Part of a small language model's weights: MLP 1792 ReLU.
MLP neurons of a small language model. Each row is named by its layer, matrix (up: input weights) and neuron, and shows model dimensions 160-287. Each number is 500 + 50 x the weight over its row's rms, rounded and kept within 0 to 999. Numbers have three digits each.
Before each neuron's rows, "fires after" lists the tokens most often just before its 100 highest values on Wikipedia text that the model never trained on.

fires after: "–"
L3.up939:495531452490464570517507368479495479543504519540468551571440531471493504515510485482539511460478471456498542415456354408538432479527477445503441477462458535513511561607483488561525542505395517477523545468516520530501518490541468518539435559568520483447510501447595526515445518429467538502536531428583529470523463457458475504453459464529452490575544633563422489450498505500465539482327

fires after: "| ", "No", "\n", "n", "; ", "Ref"
L7.up1433:568458528473498442487469418499413416482552501572506581540409521396483466489448521374503564509547490482513457443505474599516475556497445493487547578458529444513488605553525480525505567451477468594455542535447497568506448450538491524524562551515545488521531470490508571512607512435510454562517446458447558416474426521511518481555487540624457502452519548613530400512492509453430428498526

fires after: ".", "|", ")."
L3.up683:511562469557504521522470541538500511467478504467454593556463542476456439523511551529517531577485557527508606621501470517579544501564507425485482433495602557521500512519527545610491556539367535500591464549527462457504418483455455490482509529480431492527488583393586498494482563429511577554449456488518528507551427534489533490510511546584426423527434477494461486523576426499477406439476

fires after: "0", "5", "3", "1", "8", "7"
L8.up651:508514457494442527504533542529519448496513457481568533481469399494426494401434446426530532418477494454531557503412440566510404521416430478514591500481520459538498575484526536568450586520491430593465423462563461373467567560527520558551507602603570495500551581548530513579517542524545455457565560565544483504397521577481362471448498476436432442575514444500510447475518466526429502538502

fires after: ", ", "\n", "\n\n", "of ", ". "
L8.up1319:442522503570557497578506564579484553430468432540473467451522565403549464546504511510455561474577496505476432465555534471562511507548539470466486402411554525438498569536540523480558563567565454578506526557519499528548545475570512411411444507562558520507437531428565495553533492396472503572448561461484510411548560439390458449468513460457451446473421528486462412474510574597562446512535

fires after: "| ", "on ", "; ", "and ", "s ", "On "
L7.up1705:531643473520503454589490468539586496477493503578492569473469454517503590603387516473584503518498486459440477507446436514447532495551472446438544453514502470474493555439485410523517494412472470531536491477457479460499453554528505461519482512564523487446469561453494470543482591609590454603483509509554403451489613520610471605561418469558501454530534547496414439475588451433430526580476

fires after: "of ", "in ", "and ", "to ", "the ", ", "
L7.up1766:467447467491551451560466511497473403518441544506495586467467463553480488548603478442438476547593483471511482510534559515475468522577462535395482448527577561478427517504556532506448526484462463555564535525535466517576527450451508429477473595529513556424490563512534418533504496578560499517504493476523452509533505539443450490513551561468443472502516440542478519482553475515428585548662

fires after: "in ", "'", "to ", "had ", "with "
L7.up1015:428446499493476511517489560500483473497455504469477580494560452460481477506494584525484508542574457461516545525403459603454341566473491453520447495484489479448487593482464522533496515529455529541509594518592440564489492547365508505570499459469526512444536510473448493512449447456502503541516487499511437547491433500437517528471604497532614568529451409577481559462552399463433456481430

fires after: "A", "P", "O", "S", "R", "C"
L3.up1529:486445562519464539526478552522485439493450515478504549477556479403503459498561552425475437482446445556535447469516500480604436508556450551403480505467508489570534540511567557551472484403457480486509489478473485505607521510477504609536524497490487491465495494623544637555540448502566540415448576482522508492399557505463474512497532472522504490452529616505479505506375428556541551551576

fires after: "\n\n", "\n", "is ", "was ", "ines"
L3.up872:537540536545580486467477514492467478454457391538384558560520429454539474550481491491496414489516518462450433545492497475429457519468454501484438499458461538487385449508433428527556594490376607475518529478509523578427468443539339459613472429462491580516613521472537568487485507391424448458439470536443488448469491480492508454464538485478443481532513571514520496493447500498493443503402

fires after: "O", "one ", "T", "S", "C"
L3.up1338:528478459502456521553470549503500496549474502545574536477577530466532456522419554523518521473498394394501450514351436480506446552631433493465553516420536487477557479472577502547526490466458440528522532569581419460587495545511516476598498498467458484549514445497504561489431457413482442512449575512574571521435506536380467531573524440531538444519508512495643477576401445433510409441518

fires after: "was ", "(", ", ", "were ", "is ", "are "
L3.up8:530439474410542446527500536527552489491423543471562502461483416446420459542519557480615502531481574472478464468384476540522453493492539546468553513525507410498507509462508513533560398577444481608549510539545550656479538518613439556509495412500509469468505523532573514449471546549454410547410558431569568431454504458550513480502496468565538401471495492521523512545407482522433519516554

fires after: ".", "|", "==", "==="
L8.up861:502467482544499528463459509489478545443500463577581569520428505516473463511473494485489455558536657579417491602491464561499488508524486488511449472496440533500479635425390508526442497515514449478547445665511528555503507478550557533451481601522487531468521507580491520446416508496495486428600539476506514526484445471508478551437358512477470433476511488434466484474517479510473421625463

fires after: "202", "201", "200", "194", "196", "195"
L3.up1443:596377437470532506558439520464573549457476490454502493541575538440485491489401546425514523588496462479454444422533552535525444545582445484416504526496479506440394496417547494474473463495547532629436450503453574473590492530398535525436479460554535505450538451462538573557474592470572554507490457394525497429528430476558508511532459520446556467543482519529528611502536511512486422430520

fires after: "in ", ", ", "is ", "\n\n", ". ", "as "
L7.up794:508450482460635496427493550502561431517380394469531590465518526587496469487565513487526503579557549494462455398501438591395475515518546520440525439480503483445418485517533449578458529501565534607560517501518564567479496533486350451560511519519458522417497537440490563373531551499556525450389553490546439446642491520419433494590550470555490511456502589540514480498522503557509526515531

fires after: "the ", "| ", "- ", "(", ", "
L8.up992:526536474503512529443546490504517534410538461488542478463474413476531507473438542496507580445488471541466467556511546564519558537504400451550532428582526452497497506472524520455549537439438503546556446491504542478585494500475470534522391463407514521460484460480470454437474556561456476513471440405513485514537375504461429509438496443518595491547510556502460476485465456572460478471469

fires after: "B", "A", "V", "E", "S"
L8.up460:530462470464426456512548467513397618519414497424439454497457452470446477518448541482487551470528396541472447562457554517575553511512502546481530561534530543551470534444434562504433553541348462523519439528540482531566512403547564407463554510477551453364532470495608462478630535482486489433429466615545528503439545505434425427411603538604443408479543479518461482446414390475557494476517

fires after: "\n\n", "\n", "Minister "
L3.up127:494502514510503551479420542521486501453541433443450519526539473507465498552585512487554441529568461467488575483539397488404490522490458542432450485531494537541563452549502503414478524492437571509572585470557520557416501523536468446476435419456455469447489470502489535473452606460514439465455431448507452531510525573491458496446586521495453418543483497505533483558491565572524520529480

fires after: "born ", "Rosa ", ", ", "December ", "In ", "October "
L3.up1233:536490454557593601502441415538465494442482442570475525514566548559565525549500497482598545515457559535509448444512484579529496489496537536438471458421501499494388577517568401494530500533494488711558570545481536496395558466576421456412521510577483529486493609554443500527442465438426470356573557500557491433569520383578537465536459464441536528559524528562486471496451476618552449501408

fires after: "| ", " ", "; ", ": "
L8.up580:505491493490532569528469608536580531544480429432449552462445513528472467497523528522545467468590393487506486467444477485505487531538471558537456640579508443422427524493436462588530396565439442462529558538464514463482452394540493371600497449465450603531553537485443408495577487456519476579435609456396508381443580488571411547513381407531453469489518528534480484513474404428532558472407

fires after: "| ", "Total ", "\n\n"
L3.up744:468494419478576503471407414551575505456508459515562501386379546467469538553581559486542494586475432467505465458525451629485488581582487352528550484500416555510493406509459548532383502466548456572534490562496442484512498545376473501463506455495540463538453606450345559537512569498503479413499570513489351409551400493487509473546449455428556527427540502490471543433541542501488530520497

fires after: "| ", "|", "\n", " "
L3.up999:503579523475459488461488500560485506469467454510465581527482417471442449507477456491520477576532548531463426547545466582430487506555404375542454543539493462517498495521463548524526581525492482472443566537513468493499520412498452556513486491397420595561554386490522522537458456523555486517509479479485471519486534570496522565605473487454501472481566444512436592510427548507499480522505

fires after: "===", "==", ".", ":", "=", "|"
L8.up1263:506502546510448589518466420508335476510502524506500556531545514391512501513570437457558529508452413522456535414493530413498460466474637467487516449464505479595418572432437494470520501451562443498450500625527564497495511443519514404469476524517459550503418511453489391619394485543456498529471409365529446439547577589456455462516478573449471469545401555533413515521565546518523465443543

fires after: "\n", "7 ", "\n\n", "− "
L7.up1000:432396417505536570440589450473441509465454550520500512399420453540461404410473511512469466517702550502456491497365507521431515493534447499475458549475539490498471542516548524449422493437455483556545474550499481448574569488536530536447478570520574423521506407496491451587572469500570467423555522526453484509525437529513444437541455597526399451434552475469537492508515559568571459529551

fires after: "one ", "| "
L3.up1556:523515500483513505470602464521466504545429529495539495489415445443474479518419434588493497501519611535528462429528447410503501486532570474477460530478501466541524483461559492517474481513538490472441470527548487548498522561489379529524501443462439508531523442433461387483401482522561518555492513462502534471401401479533483413564487575458510382522480473518553506522517504557488434558459

fires after: "\n", ") ", ")"
L8.up647:529579495503429451559401564590429512462457599485443499428514465366476526590537550396522477526525491475469594451475462472560535524484541518424465487487520480455459547468450450411452502496448526445525449507466509513407508524575524456487507492517521537468576507555532457434424462489542538552482536500541644507508545486527530619460503518533513528456463485506490481455515493518539549443567

fires after: "| ", "|"
L8.up1487:513494456582574522464444486518531453501496482519520470493476482460478443554548412523540561484532348469540458461512484461419446540503433450465471551426517446531500554448492516502527533567542490507568480512597484419533476391507492446572505512445494590524379423494501425608404405444501456488443485437479514474543554545514488464542553514473515495523452657530430478451568493549540510466476

fires after: "| ", "\n\n", "\n", "–", ", "
L8.up765:450515441384511511490488506524461467442432557562513519567400495447489577720505524586510491489536496452436549438550487461499505566578484561466439483498434494407454524563530489544482405514436449491469517511468471545521463420434446469416514549499543468477429379501500592518518531474497499554442564541561485402506417532556469500517353486419462543548465562498508463518513561549471488503441

fires after: "| ", "–", "\n", "– "
L8.up1060:529458482469533503456489491515562444503464447477446577473443532459483505373507516430546512470506471518431450428513493482576487545542410478487391552539538526485560560449523537581556604509560514467508477496492497537566542517540514484528529570505540533453503479489538403529601605588478562465455548573504475499576469497536444489457456396498449424492511555611474497412465588467453505490405

fires after: "\n", ".", "is ", "=="
L3.up600:441502470496436452523474426535440479450476502481480555449508529561432487560540516464557519519506479476500489509596489525463521542562443477525439514587513574500356534518444548492553458439457555471476517539509560523480434501478368494480541528494465530495459463522491499467405587515510521428532573452497569536452536468557546453520527437497572452529562520540494436467483567556556495561560

fires after: "–", "2", "0", "1", ":", "3"
L7.up1542:594463482406515463476508502561579471551556482378517451494522539497494435547500475509552581436402426530495500435446490501546513460537507450463468512488482440492546535499453501472418476587441422568522421559390565430458471468501544497572511447574516442452568487532540491510472529523561501460473571437540527524508385422438508480483524549580562555569515534430593542567622545495482442501524

fires after: "A", "V", "F", "O", "W", "B"
L3.up373:599488545504475440506543487481397452546457538490560576530459516506528457483531477490481488544512359535462440472455363528657450499485480422509489515487524527477562506424501508505454463518420504573528489592554459427562580507550580473522387576520495492500511585516514684595490459519493497535424512509550465541536412611442529471513431525525498478581472428471471424498371504542532545492535

fires after: "and ", ", ", ". ", ") "
L3.up1469:507499463483578498585513481499480468504505449499448514526449413520547456548496561477538413466515489523507458466506480495543549485520564506498434442490592530527382400487486507570476587540516455490534555396457458554484516421367459494596480473541530539443471447456524478531468535374461482532583461528493476401482474486432484502488507547463476473499481441489405528437497450424501469490493

fires after: "in ", "(", ", ", "In ", "from ", "born "
L8.up1280:487524408466551537414522397461501457469483486503482509491479395478576471520471421443440422464427412452529474493528441446606527561488412494478466454500483494509495551539468360486510548544357493529531496495481516512536475477564449483474550523538492502504539473508564525522521565435586440501493567505490465422525512553481534538472456532502504457519563545518470578429468519615540554464530

fires after: ".", "==", ":"
L8.up953:481464528507480529482442451481452522466465478525493599508465439460474448451496530431529535466529605441466480498433505495499458478530491452474509486490494473557399572421553512482466422457496470519581453572508537571517553444547406517477495480548528581492480421527510546572457574564527447403534542433602438488464533428543486457462433523504397477484526452456561478487419526549528430573480

fires after: "the ", "United ", "U", "O", "The ", "th "
L8.up1722:479501541476451487548540614510515489469490460477525539417488403482539502540483512492494415474524382433494534452505431562475512502587462522466522433487521555507486522536487545491453579491459472532570544519477446503490481409562480610471351562586548532442555537480582384537489540369582428500420523460519489473506523555449485432462465537550555434488458482461486472507448448526445555561567

fires after: "| ", "199", "\n\n", "202", "201"
L3.up861:452378499587437555486469519513564540462438482476508533465536512497613506499541569524511407615436508514460510616444518554486447478523439396453487532483492527545462521442513523529465557490511520628575511539437551539511479551440543459473557555437476550493485513395542552485475527471549424482496514470522414458579417459488517533482466464485490527563562632493508469528532519513481408557517

fires after: "NC", "0", "8", "9", "6", "b"
L3.up1057:596505520544480491571429492530507484574462524474561551498459461523454595518612455491539575447562504513454444434429602606526417570442500496456497457486520440553465638476434461538461435535569479440490461577502540564442441560509476519539484478572509567437583468558522529481509472569542470430542469547526628492471557524481501434450500474590459461496448545514521525479427493511458522480511

fires after: "'", ", ", "("
L3.up1659:422501446624527443471564577526497568439471522519539580515507519523523462537610549539544457523527514477484399547545492408561494506569455547457466446512465493483393446446496547507566649482445537669616501439524503515515487551505505445524472468549460503458507565522559570376551497435484455430512548464512441494488473473502527499533500455583555463560501525525449563529533466496463478492519

fires after: "\n\n", ".", "| ", "\n", ")."
L3.up1526:475533509506439462570504457472458528410476458554413562417520492503508494513588495522495475607557501487499517521493464522541566559498505439433499473564564484512443548508468495504506544508413534500562474411488549488547534505511383530514525523458480472589389480501565496487538621451541574527490481449538560400521409459500393510534472555560536378514488539538372423511456503512514461503480

fires after: "U", "N", "F", "T", "S"
L3.up1629:477489460591473503564540482556506466533489462629591544568430578423417540442484526455500545487546540606467468487517491524505500498473421515443412541458501517505555506517515567531420480588491439444500510476524522531634388546457522508452519518546490509472558470567456484531494510539551475531428530465502608504498537455504504449512463517497465489410469589559505580478512540455471531553471

fires after: "the ", ") "
L3.up1094:420535475507457516518434574528526492524478500422520561493550521489469525503526495497458505426489511504489501525504428453490391556500562532471513479528496488425531659453485449425488375521517507472540541496439483497566477416498448435525504490534482497411488485494541495512492553579511548494415536402520481455507576549505481478425523582420484519488464585548521483465459472476518424544565

fires after: ", ", "the ", "The ", "; ", "\n"
L3.up719:591513458523512554529356542533471473436481618494525613568482560467485444531626473481532445441580488507478473531593562473489457457503417548457467530510431537405547529489430494481434450529469393496527388479522493464542522478499491467458548426533481556444459357495559494487411553559470447475467530464596499466547531518461512527543572469491469541427505526510597471532436438522495487538424

fires after: "| ", ".", ", "
L7.up1638:481505501516521541428491542559616495572521473440457468551447463484493456437483500612547452556544506510533471528407433535470495508501450522513428570513510510501481538542460500524424423466501442537595510455459525617482527469560379431562461391449465587501524496567493414468458452497406394599525543489516508396452586512451494504464436480584459472509489586535490442564455428448529526511434

fires after: "==", ".", "==="
L3.up404:532506489507542507524499521530452464500464500500446639374431530518511421525563528432529579499505476447501546457518488631445572487559602510620469448481534513493441526443492535504525517489567496484484470523460538572595431432527578541435491519542561581474472469579488430538541545489485519408502365444564513487658497465511530506504548426594487442552525518536617476473548535497552557589465

fires after: "| ", "\n\n", "- ", ", ", "\n", ". "
L8.up1403:458505508511492553430505441548508509523509438430495427475417484479472442481531551517470501575577438493457451482400504515607480552543513546382444413517508577420480478514499490507456486500544428451591480542487514476476500498546382415464541527584577557521561515489524400553620491437549508500452579478502465460548582446498490475518450466510459518480553501505466465542484413525527572592372

fires after: ".", "|", ")."
L3.up420:523469513526564519514507492499482424521457422517356607471496401486473480509519579523483431461492487479484550544489459514603510463526545530426409458574492491595474547530550401528416604421461535497553541459512503507494549491446441557451498482451425477481457565446491484506409566449454523564429521501596541421449467526540397495560524560500463401548496504482435528548534581530453411511481

fires after: "1", "(", "v", "2", "0", "3"
L8.up340:410525465528497476504573406541530538470487482503444522533470516572435574442528529368450529432479460459504550450440500488439493558432484451491526453547487536541494494444622496483540572523516461569461525544528610449452553585513480387488519476425519464504523386542536500512584439488502442480420462493475507493527476492500401451461457538478483472503414521472453452539507502491460534514590

fires after: "| ", "\n\n", "\n", "\" ", ", ", ". "
L8.up1502:418536451505504489460494469534410560441501405506546433522462518389531448504451509504503527501528457472562469433494523537584494492536517511487486518485481489381451534479500518482489598512482429557532481598460509584416515463489470521417524529488544504448482464505461403441541442468535539520448543488509397415520631539507431481436471449404503481534476450536492357556484363503432502486481

fires after: "| ", "- ", "• ", "Release ", "; ", "Postal "
L8.up1296:525549419520464450574579375533514451479589453540418560515445483505499435584458497459506523474521451485466495462483427518436512559493563510510453391444485475522455504517473532475501406501535500487526483525563484504463440543407501524482530480438482410453496507534497563508508498517469503516482474481428443459438499572429548533526446475535520446532578523537486597477584559488593447465496

fires after: "|"
L3.up355:469401424592427524532529526474514490438481494561484615474484552484478450426488548553487461467548459463477465486410484498560532480533624547475483462563568465475476492457436448540463613480405558539564542460546518475461573493432520481525511493524482430514519511539523494530485522409521510443406439503546435384480435595438536506510507570499549455490512582528460460583558517513452346557587

fires after: "| ", "has ", "200", "199", "\n", "198"
L3.up1058:449463549518507443561476466515597579503429516515546634480576507463481550513529457414500508603464494478526455549532493558554469460506450450473480484551502526504485462439493513526400469461513492478452473558542568530464480506394478570522502499550529553485557528421482511549500592515475471534504491445512449485458539475556509495577384468468457466606549505496482486547486495516502456438397

fires after: "\n\n", "\n", ". ", "Party ", "Title "
L3.up18:492499451457588536616613477493563453491464483462541530499607574489547511535481546386453497577556542439459530477484514458571465509501503536435501417494496572521486486463515495506449448422533463483530519530507499489628493453502498529454451507462536541519485458528488501415484648500508487436522504423535542406476469566440454558521565501471428514494522511517499490492478570443530531490441

fires after: "| ", "\n", "Rank "
L3.up286:409485532403491436476405354554529569435484531558409512411622378486517498442543496467484561515418504577444471472542446637467401562514557405477425557524499478528541507531430490458505430467512476407414533529473468550456474442534446484526520505555532517510547486471452499490532512499485458518520487507519498437490528468491458442464441364443374466553566551583430494529474539523519426439364

fires after: "'", "\n", "km"
L3.up791:459519531493483476477513486560484480441500520396466470527537527471486466499429529395486456483567462418468487457557491557433537516541514464421560465494450461491438415527517398480506419549491587482533493550562510456478460552536533532509569455486618491496513537489458460574477532510496411510411469408523515542459518465474562445501513467532478572394443468533493529450511575579480437548537

fires after: "\n\n", "\n", "==", "."
L8.up1526:444502490564538374487489410509498505524441562542506540546450443490481532452528495490560582581550584568452464484434477502392508579501460486463538569566525484475513511389528585441456456506553492464549524517548477484490577454559457437536508531506512488465560467581510544538485530539505461355527483452516490522500487399385494437494390441488479520499518542522508504538503546574427436490459

fires after: "\n\n", ".", "==", "\n", "==="
L8.up263:478469505544417602576381602459410508456570412518505568506514423513385500576510496489543429449529537435475622457477506520504527558528514400505441495549502560503425567466473550429419498490521468547541611514485539518427494399520471549500503518559499546550507437584509556630523531597534484502444460478476527495534574508492476523401503463475472492501517509489474481497477523547354467472559

fires after: "(", "born ", "in ", "Shot ", "|", ", "
L8.up572:514548462518509598492374441519506524435497452541509501472492526464480446592441582494562531517501521487458432528506441450434504539555432486564451459474518493525487498432467482437525547518595506557446485495471507505460442428505498507467458524421444575516453406472495504463492404499424460434546536568460459501532447518568466539572552455471590500524423520516447537452478632575413598511388

fires after: "(", ", ", "in "
L7.up1275:499465416496646501459437415531487446458494479483560482580512442375458559541460493414551512458514507474541463445503483410511494487533496492461500530460473529474321560467544408473522501489439468607519502489589506509559543567612373446507461450467553521445516501556514553460591537499536432462491451540497499427539444507507557444584386508490467501482501586556520494414471497494519429536528

fires after: "| ", "\n", ":", "\n\n"
L7.up281:447528516556532545534456426506503482482516516475459548482482546427426471449446490438574434472540500456460442520510529458443454483529347469532441555496488502537515568515489585421478457426569439503404547514505519535512588435452425541490486636535609518553502455502512506563455546394557490517540426555497582421558430525449473463597378485465429379505532498534538482445554621564482501543545

fires after: "was ", "were ", "is ", "are ", "served ", "have "
L3.up735:459560509513586584582482568543490530509476489523450609538547568484502511538465528619561367515422530545537529538431404517571510517556468510398488571501522452499389520447470358498549499480511508443570502414496481510540419450505414481563454467557465606462484552482550471467458585376477467526448423526532451450472524525442462491495543503481490431502563503537564485483488524464551397499563

fires after: "\n", "|", "Rank ", " ", "| "
L7.up563:429478451564461540453515501577510490471514427403556447382547431494537468444454589477547512449403559548472580581443427601548419520449519525533459524458527502477438645520392507531453536406508549513487533539540529497461560498430533546521495454512495519515417461497419461511475377451493477503529533558505481423459533510486468518563410488407427453491528577514449516570447510447455542450486

fires after: ".", ")."
L8.up1555:409426512476506560478514506451488576482417452571528591457410406433531439483457551415517457481499523456448484490423476524481515511544466491425416490517485489535443614433445486487476405539476534571534537544552612491477503469487557462471493530543536495447545534526553448465476519515510434526472536413498399433591392403538493496478330510599444408574579522510566447541484625590594421528493

fires after: "|", ")"
L8.up1012:428467445507464477367585490438552499415444483466403557442574363501601470493439508436404502414550461442522438509444373518470440491531554494497392482448595521471463567403468429472562569445356489636523559517443608589504605449496391482542581519513532494528595463429533400501483505437527496494645505481522450379496523548453530558555488478544581458506497535506384436474476466501576550603515

fires after: "\n\n", "\n", ". ", "== ", "- ", "=="
L3.up1343:425557502453500476517541509577521475507447422441397463506590567572545489653482499408447492470516516473513534464508395534479498527480441549442469435507513526525414547474605470474468455427486432457603603480479540514538495426447459463561473506450619517482495453455552415452478528501471477543569497495576526426439493523545524519523550600506464433460486577483528579513410500496563505542383

fires after: "|", "in ", "In "
L8.up1461:418467499589530483551472453473581505505446548495431518487458378494469441462471522427454514565565451468494524410452505525389514470511507437506475566439450458411532522537449504447459468487459451597548542545453514565481569529523470489573542512380499439497433498466584455521455461567445420474502412501489428466548496491527430544485450544480536482402501579492361459424526478509404529581434

fires after: "| ", "the ", "The ", "\n\n", "\n"
L8.up537:396481457563560448476465508569469527509519420554398496468545476477425546569466487444531542468581537500490486462520462543460569530527546532508532469540552499437533533547496536442545460500631456571513578505496527556482532517492439506415494413605580580561528464482487409494593622432466389529446585448547574448568514517516464413457471511488453398520493520500489496515523586557516482549475

fires after: "'", "Population "
L3.up1621:472547470560506460578506461532524434477473449482477480556594473538419484497434435333551429468496466470489455446473481516400445533580515405458456517518522511422493527504523509524470437521530542476504511551414465559552484448550601519458462538399515526478454512504542525578470472491534469469446534471533489480518535522498522491459580445469481330399466459501538428392479466467490442502457

fires after: ". ", ", ", "The ", "\n", "the "
L8.up769:467409491583509475488488515471511492497498435496488568472530453360443470465479522449604549543513497398528419500514490503473464503468540458385461400472412500464466529491552467422495523442522458576548561518499573572566496538519527469464514546497464586402475522512528472490506509489453446475582484518519478433562518487523554506481576524551456489532578557489476485484493462581447565475510

fires after: "K", "J", "Z", "T", "N", "Ch"
L3.up598:541434486531494511571483544539445500492501453484478603479466567495591483566507625488492528472524516647493451500410439513531476548484514513421420492478506626453499474498511457532442542528437483442490495419544485465519461444435525553501510586456465538456494512614523417549496489437446501469509490516554500492480463402459548493565530545414469532542499453524473536544516578485532521534485

fires after: "and ", "'", "with ", "of ", "to ", ", "
L7.up1308:516506516553567585554503549523517437540561520452467523536616466452515489497440556510523471544556517539493457455560504440413444514623488388488411488435598508541474467416511473481583555463479497546527512487561475501544502536529441517580499566490497503546584460482418476518446495429528516508508539551556480552461393435388531555512482569458514549575520491547504593447526479399493463450563

fires after: "2", "1", "0", "Jean"
L7.up370:586467468502504474655595403530508501490510529577508529521519517499493427582378584501492521479518507541452577509486541439513482490465532434480499442509569552468435500593479495508455429532477509542508555502440510441441402541577484419542430595538529466548492567465492461549488499567506490639448550475520458510536451437439437469422502571597524451456586529460487482491456590566523510535380

fires after: "| ", "("
L7.up598:464392456576560529468558483521478531427500488463513484542503574412468463435561602487495493558556468559492442465476552461558456594497511538431412459500558470484459438517649535521507466460515412466566558550547444514492469549526425449511459445486466497524501497450513540354411458502498476512500530494527517455540535443521517481595557463525491492572618430539452399552483473556480406584549

fires after: ", ", "\n", "\n\n", ". ", "- "
L8.up966:464505509517527547535538416567470552517419426469498560490507490553497418508497596531489554477448438559515561537505554499688492509520542478431471570430505531438469543477596529517455618510467466547519513519583527477490539424629514536467474597517537575459491447557458495456555488443561572464426516464454396464558591364424420482529495382509593479479401519521490509436452442506534508387459

fires after: "| ", "; ", "("
L3.up1767:515514505523502518521531595558523458435459557550488540498463522435422476613553523534542515592427515581443463469475414464449475515547530509522496548525538467531565530498508433477504511445552459507591456519422438557482572598406422431557522505437453461460475511537401448516491498481473511414454445543526540517434553562520478531546450545523513520504552478556555531485657534536569576500513

fires after: "the ", "early ", "198", "197", "in ", "and "
L8.up952:536492466451580406589446547479452446400514427509525567458541487472429506527527484463500523447507474520519544501508501537517406507535416569539500514531504532498453668542494470489463503566505444530483475475435497603519494484499457531594454562738476543444516467516567442425504507486551526588465534501574505460547538471455431538509410442468450436493482473529539523400580491477439544516477

fires after: "| ", "is ", "("
L3.up617:482454416468584510506523515518486450476510473515527397546445472372599425478455508559474554506481508500482474508589530457426461500539506514427421456457570466465436497484492408458420434395529595490522576513476504537462505540520393418474498475542493540521526518508496516431502517495481450522389483462552429492569507397534505511507517576506474444507435489486482578495470420577491505515508

fires after: "| ", ".", "198", "|"
L8.up1681:527493461365544490401463577553573458549545441510434573531537437504478490463485557500504492538524524503473434549523397537509440585485478462540529600499541486515459521473487514535542481443491453512536563425536493493500515441518519485539464508511457541540394507547524379561548555488504383585503615458469603481453512505628506479458486597453430541511515507497443526471631485466429546501535

fires after: "| ", ". "
L8.up1646:478537569560475459502459492528624491514511480469489525494448432485455503536382490443505606615483401542467488493417403598478477510577498476466526418563566461457467536454426567566465584544517524518615521538478529482530600603432485518507471470540483474569494556450496408455482462477529437523444501473511459449511424487525448521525475520514530456538574423505490436514425477457587608544349

fires after: "the ", "in ", "of "
L8.up650:468430446523565476455450524479467418403533467508513650527432414642533559575486471458422468558462430454473451516549408427507505433410482471466560499522533511546486543547544503473536455449460527552563534511525523520478386489523460426481504550537455517503517521543651406480428560437514559464499534483512391497551514417450502584417482577566503450433494472471489474491426407471467501534441